Weights of a small GPT-style language model, trained from scratch on English Wikipedia.
Size: 21 layers, width 256, 4 heads of 64, MLP 704 ReGLU, vocabulary 526, 17M parameters.
MLP neurons of a small language model. Each row is named by its layer, matrix (gate and up: input weights) and neuron, and shows model dimensions 48-175. Each number is 128 + 24 x the weight over its row's rms, rounded and kept within 0 to 255. Numbers have three digits each. A neuron's up and down rows have the sign that makes its largest values positive.
Before each neuron's rows, "fires after" lists the tokens most often just before its 100 highest values on Wikipedia text that the model never trained on; "fires on" lists the tokens most often at its 100 highest values on Wikipedia text that the model never trained on.

fires after: " M", " m", "re", "s", "ro", "er"
fires on: "ad", "it", "w", "n", "d", "ed"
L7.gate679:132078112144125159136127121107107096137100112111090137194119116103123132125169154139130140136146099142099080122143127141142120144116128132142126131207137134127106107159081123121127156109142106126125116171134145118143074151128169132133114120127133112095091117103109127164127124155089135108131102124109132123124156181121110090149138113116121149099111125118159145167149139102139127090135
L7.up679:101146152113143142129135110107125130130128085079157180160176132114124106110143073079151115113138145076148142109132133113134112117108110105103095158099103145102166100108109103097137108128106122101163127100126109134156121110099081099160137137158135136146112099138162141158107115129086135113167100119105160148099132142162124156099137113135158115116132110121149152118095138130119153090151

fires after: "r", "n", "ow", "ou", "s", "ber"
fires on: "g", "al", "n", "ed", "is", "s"
L8.gate348:133158148132139145093171093170127120125165137131096105140129106138128039149118145155103141126085126173131119135155109145131114142100157150167143112143149123100110057164125113136109118121134144102168156136131131151122116112155100128109145103166086111150104105100153142151161118101110095109120118120177108151137107143126099123163099092123134119128126158126128086145111127135093142104091
L8.up348:122121132162115150103131104098113142104121144127113075145128140121135071124155121117119117161134157139123093164137127110145151130125133162097114077154136149169138131106149137119155157141139126122103129075130127164134091107109156133137104152144163119113074165133091052137173136181084167155106156137164134120167116137134110096140145094107108090150158134172143126095124116105161124165105

fires after: " a", " A"
fires on: "d", "ad", "ud", "im"
L4.gate171:162113128154196118133133114135130091110135110083148172166118099057120173167114119100170125133096123165105142154139134183141128166132126113140116122087116093121060118133140166120148107082111112153135135112132063158110104182085120155114118182140110124147146121123112111144087127114116166135127116110113130106137125135153134166156096108123176105109136117119137110134152152136131119131124
L4.up171:134151137156136128157138131124151126156119090075156176153135139089097133172149114076116151160133096083114122175094131148134125160173140105120131098165132151163099103124104139136119135127125101137138181131123082148088112180141119108127092127106124113136145144107136092131148134067102165103137127134140115140132119155147130156152097114123127154073078113141110117117124160163075146123147

fires after: "iv", "el", "am", "r", "th", "or"
fires on: "es", "s", "w", "n", "as", "ce"
L7.gate439:111088137139109169126147123128098113130129133098101143153122112149125116133170131084130102088077095121085114112136171160139144126146124106158105148137130158077145114087095154114153132111177108103118127096126156152131160126090171112141102157143172123121146158133153132134107136158169151166122124132119124064137103125129150174102140102128156137150130134144123105147168119091090115194138
L7.up439:108127124154126165123181111105129128129099159124111116131088132115153099107123132107098128131132097122119151142114132107119171116072119127140119087119114137130132129092117187112098120117125143113147131094094100132127131143125101143130167165160113119116144127143144135131122135146185090107146174157101172136145114132103143129146113135164133156108128100107131138156135108116115126139117

fires after: " the", " re", " in"
fires on: " e", "ce"
L4.gate559:150111154181141122156123120135174110138110104132136120128150102153145121176113105165173119150113151129101124094144150158118154093114137137148124105115095107142094149112119140102122136091150145116117098133154126133124069122106072124118118099130121150117119073154154101110115138111116106113139133152133078133149075127100184165091114079143120076163179152104133163078095119128110155146113
L4.up559:122141140081126142156111143136119109155113143153160113119128114122122126149154110122081137138157123113113142140159159153130120111116109128161114090102109157160098155105126131115126180099077138181105170114127136132128079180114138102084132120114133120133134169115112111115098141103122120126157141148091121097111141056129129144165130105108069168122094127151119132159133138096146130170116

fires after: "i", "l", "ber", "j", "z", "f"
fires on: "u", "g", "ew", "ov", "as"
L2.gate551:125118126117170078103144120140131137121085118158129139101150208128132135138108127074132153090149128077113122134147166121138104132115130121163143147096145130172101106119143105097138151123132110141124121139143117125124154098169116180140120147143144113127110120065128093144147119122121161117134117112135130134108131131142166127160154142122124146118092105131097128144138094135189111154142
L2.up551:124153144147121139132154181149115125062169096105159053126125161124156141146147096121145145098121160096108115087124137130175136147133113146102109088145086147140152139134153103116126132125150119112147139100134150099108155104122101120127146115091113134071117102147114112132134140126157140124144140166143112128151144178077122128141115186143138111097158164114112135124116141150131110096132

fires after: " c", " w", " s", " t", " C"
fires on: "r", "l", "er"
L10.gate221:112156164163113136141128106147128134153109133135097135102132113112122120099088100109129142167167135119117132089175134137178128124117126108157143121120147112118130129095103144148077145141135149158098102118126136132140131121099122115122107180169115129143112114119120118140151125143095070136147119110172070136084141141145123168144138089099103151132136146102174122169133120152150123115136
L10.up221:140145155123134121116143116116129138149122160110136135103173120090143078158123159095128112069176148129140124154121095136082093095127095157173111135120157103092162144138098155118057179091128131119140151121119097123128116137129105078153143106113162112154142106073123120114097129119137155169161128140139123120130113102134130135142147105126130101103174118068099095161134098173128133112126

fires after: " t", " re", " T", " R"
fires on: "ra", "ce", "ec", "ri"
L4.gate681:152118129129145106090091119150160128137132128103150078110170158113160100134096089128137116147112134121133146107181088189118178138092116143166111106114099119156126101135096137110096123158155152108109121131119169135135148133100118142106163112131123189140108103133145103094133132119123154179102137147113118123084072086117123179126086147124169066173104145103117123069099120155109092117132
L4.up681:141135177166153150092142146078173135127091135127120136133164158126105129175134134103122132146173081158154155162139128146095147125131104108151124116156112159138141139114128141163080140114120114150107114125121112140152146117120151098147134122182118106115149160114131103074137129131125103105123134126118106122104164084114103124142125071108110185156109134103095154071116132106130069153148

fires after: " A", " a", "A", "in", " w"
fires on: "n", "w"
L2.gate151:131084183153133121150117136133148100142144135165161147096151153103135147145150131088169160108157105097171100138179154140098134118117129099105090114119120128110128125111090121118115195105135141108102129115103110136120141089144127116126164142111119102096118121136091098141109135138134186147093132113113089104107153100137110131105145151114136155160115090105123120117113144159152113140164
L2.up151:119113139141106095156147121141153114094183124142143140109083114082127157171143135121158140115140121107150121180138150153132122109142114108107167104100127106163103150163121141136123149104101131143115150114116133156131140131102185134102138144065136125117131096138103098122114125149148192170127137144098135107123168128143161148115110127075137118106092083117122146133143155107130121116156

fires after: " A", " re", "A", " as", " in", " of"
fires on: "n", " an"
L4.gate84:120101130178128119118114105119113103147126131119146163150110130137117163186138152078131167143127106103109120117135127157126138095130151142128116069126137152157075099108147143100063151133145121128115160104150145182090132113119122113126123174143157163107095133130108098091118142109150181101113122111120089114123138118147104138127127153071094143101149133120136122134149155083102143128155
L4.up84:094135124115126083135096130112097126106121143123148120119121102086154148144137113092140173167152105161163133120118141191117127096123159133127152088121127120164077105149132131108127138118097140157140128124114143141116120164157183136096117134110117166110116102111104114128129114169139183110148120134121105144091149061129121131112102097116127147121120141144099104095124132121149111142151

fires after: " a", " A", " ", "in", "A"
fires on: "d", "Z", "y", "–", "ad", "c"
L9.gate477:144156150155144150113130115139134094125127152123119167132150100082146134131119193111114122095127143113185132161094094154131134121112160125146150130138077088162150157131108136142142108147094096113122137109139151145086109162103157136096088096118144126120161154138125136149154159126140115127128129121116141124136147153114133186110102098122148085090120109110110141152120114156115080126140
L9.up477:119122144154103112142083122102138168137123121101123156118127129099116152126161173139134166135139105113144131174111120163116146126157113136141178118130080111137161127119116135149156173190110100131184123105134175208113121152095144120147080065118119107101079137108139120154135130100130145147168105125149115140111106104161112152133084149143123100109152145109152089152149167124155104135134

fires after: " a", " A", " the", " The", "A", "id"
fires on: "r", "y", "mer", " that", "he"
L8.gate680:095136106153112127123149119091136120141103126153106119170086151076156111120151162088109116091122171119146120140104117151119128079131169107119127115123151127185106180132116148081111124153129162151120145122135115142142114109130172109144068137115122112107149130127098129132109145112160145105066101151135131126147155167143095142145169112105117102129115111112078118160097127118137097173161
L8.up680:120115135133098145151141111163107114130134110126093146116121149099110132141134134145168094120102106108112127113125163146141129093153124124076159137119120105134130086175160125126147140129072142129151097192134120131174136162103140113122093112121126116126109141117135130122117129093131087081085096138121120157155109158178115163092147076145090104099121151132145108128150105139151086119108

fires after: " m", " M", "ov", "an", "ol", "ur"
fires on: "us", "d", "es", "ag", "ed"
L5.gate381:136121140149171144150095130134121141085130102099085131127121152114098110158124108091139150155116117141121112092091130171130145149093117069131114115183137165103141145111122126144105171134142070131133098135153116129136108147093158148122098104120105105138138137119115082154126109154125141110074109103099117109197121132123088131120171136085138122129154141164185131163116116135143115143141
L5.up381:121103148161106126144081120108189075152172116130150163118138127140102112096167107170143119123121139102164154168152169115167156093130101101152175113112141147114165092127144134082140092102093120114126070140121150111132106088144132105143172107114116143128100124153110135099075111130128112141132084112133132111110101169108135081133123093106148159122126140097112148119124150126104147154153

fires after: "p", " Un", "qu", "o"
fires on: "ec", "iv", "al", "er", "ou", "ent"
L16.gate499:140148112110140149165154105134154081131150143142144138140121149093167167174110121118124137178143066136151109152106148137109109138156114110064114133147108129107099126157105115146126124147173130131097119109125127118153118141161127090133059106102110089086125156083122120078111150127120123170128141127180097123135085121159132114160115116133124078145134126130085127144122141091111119110118
L16.up499:151129145137150118135138193135087127122110138148139087139085120154116115136100181077087096135111171134167125163094097148108142095120146149132146108129147144133158131136141201125089112140109145126073125153090118115125145138138127117138171158106108120116121154087129178150137140132140123100130147128101106083125087136137154118098143093127130142128138113150123106142073138121138121153125

fires after: "k", " re", "in", "-", "and", "pp"
fires on: "t", "ro", "k", "f", " e", "m"
L4.gate300:110084122168138100144146100136121121100096127142138071126115113156123165168109134087174150148065130123127084128139145154128157097111128117108143090154113144143088178120150097142153163133160149129119140150143134138138112157112121093137143122122149161091108123103109100104145112152099132113112119125148139117103119084127148138161108101141111154124140122112152135116140175148189153156138
L4.up300:163090115169146083145167101121094124127107103123192101106118155118110117174129121122096133139110152146098087146131100133121143115126113116110123092157123174132114118145125107129131142092122138129144109095087113083137104189097076093166134148132168138103127156117157123110085150148115135148143100105113160132085104116135136147135136104135114129120128142125127162147179144115100138167146

fires after: "nd", "d", "s", "ing"
fires on: "er", "le", "w", "our", "ame", "l"
L4.gate260:136057130137122104098133095151096144123162154108085162142140109162146129104102150142145172129143139125125117145153131119124155094112140107105164142117092102127162120088098116131115112136131116090135103138146173119176145132059121080106173080141138143167149114107131132094156146135150125136094114151165130115154097121121137155171136137132130134117175117140190141139117151143149095130134
L4.up260:104129133129091092137137133135104160136137133136082144134150151124110116124069141122151128126157123091132139152156103085161127133125114116123183114130147179142121121075120116169116087171104111148121117078129136119163148144132146126127122122155156115124155129120117114147150160127173112143143160154116135133129128148132114148093147123135137175106059119132162132144121146100143107085131

fires after: "d", "or", "n", "on", "e", "r"
fires on: "ol", "r", "uc", "at", "it"
L14.gate148:125168159180129146144125102122146075136142138155117096119119149102152120109142107147143118124119110079100125143138188119114158152157117138111136139141120118065069111144116094133135110139110104118082124131140129127148183081140135145119117132088116119122152135148115167085137122133113114107159100136134148157130096182121104129167100143112140135121137158130155123118116107114123112135134
L14.up148:113140142153127100118134146125123167140167112105125058130156146112129154125143141183114127086113118143143135156125117097159146119126136113125139139112143142104132141113115103108098113121146086100173122148117105155097132142179112170155152128129154142146104169124097133126111163151145097098105110142130113131163142101160152111143128126129151163128165159148102164132161088162118170130108

fires after: "am", "r", "um", "or", "er", "em"
fires on: "p", "b", "ad", "t", "w", "n"
L8.gate566:136120165143126122168131081096170101134144102071085097132123125101078147158150121152144153128119090176119142128126129103140124147130065126116133114100102162103116159141125115139079090088124128134102133138103154108149117141159178121128117126141133100103121118130125178122134138162103121114143104081113079123150097146107134120106167130121112167099088115182132152120143107136136117170133
L8.up566:176157105156092159131132103116128129117105135131154154105113077114107104085099132139145099164072180140144135103115114088118121112100137101121115179147083131167144122127105132138135100145080121139148157133147120119101132162115127102124149163143147117163174120140153155106127110125100131099108172102128178140122154132127097152119136095098142153155138144171167173134110128131127112101123

fires after: "en", "an", "n", "in", "er", "is"
fires on: "on", "g", "e", "s", "u", "n"
L10.gate92:139129163101122143136129062125150098062162130143099105172132149124154114146131121140103143135108110113114143119157111127112138114168122143143121136132105129115096120121092110115089102125112127146163146107124134106141115123118155139149116144132156127150152104106155129131168151143068135113158097121170090125090110124119123195149114086107142099099182121115160100136137147086124148129104
L10.up92:161150090138104092112108124079103137101152159109112134136142120066115135128107072106109161181143135134135143187126133122152158117099134131103130127129140121104143137082108120067130101158178104111127104100161127081128145092101128090150106130113116138159096132132120129126169134132116167133162138137138130118106119113118120141136148080105100126109178176134126118150149145106123142124122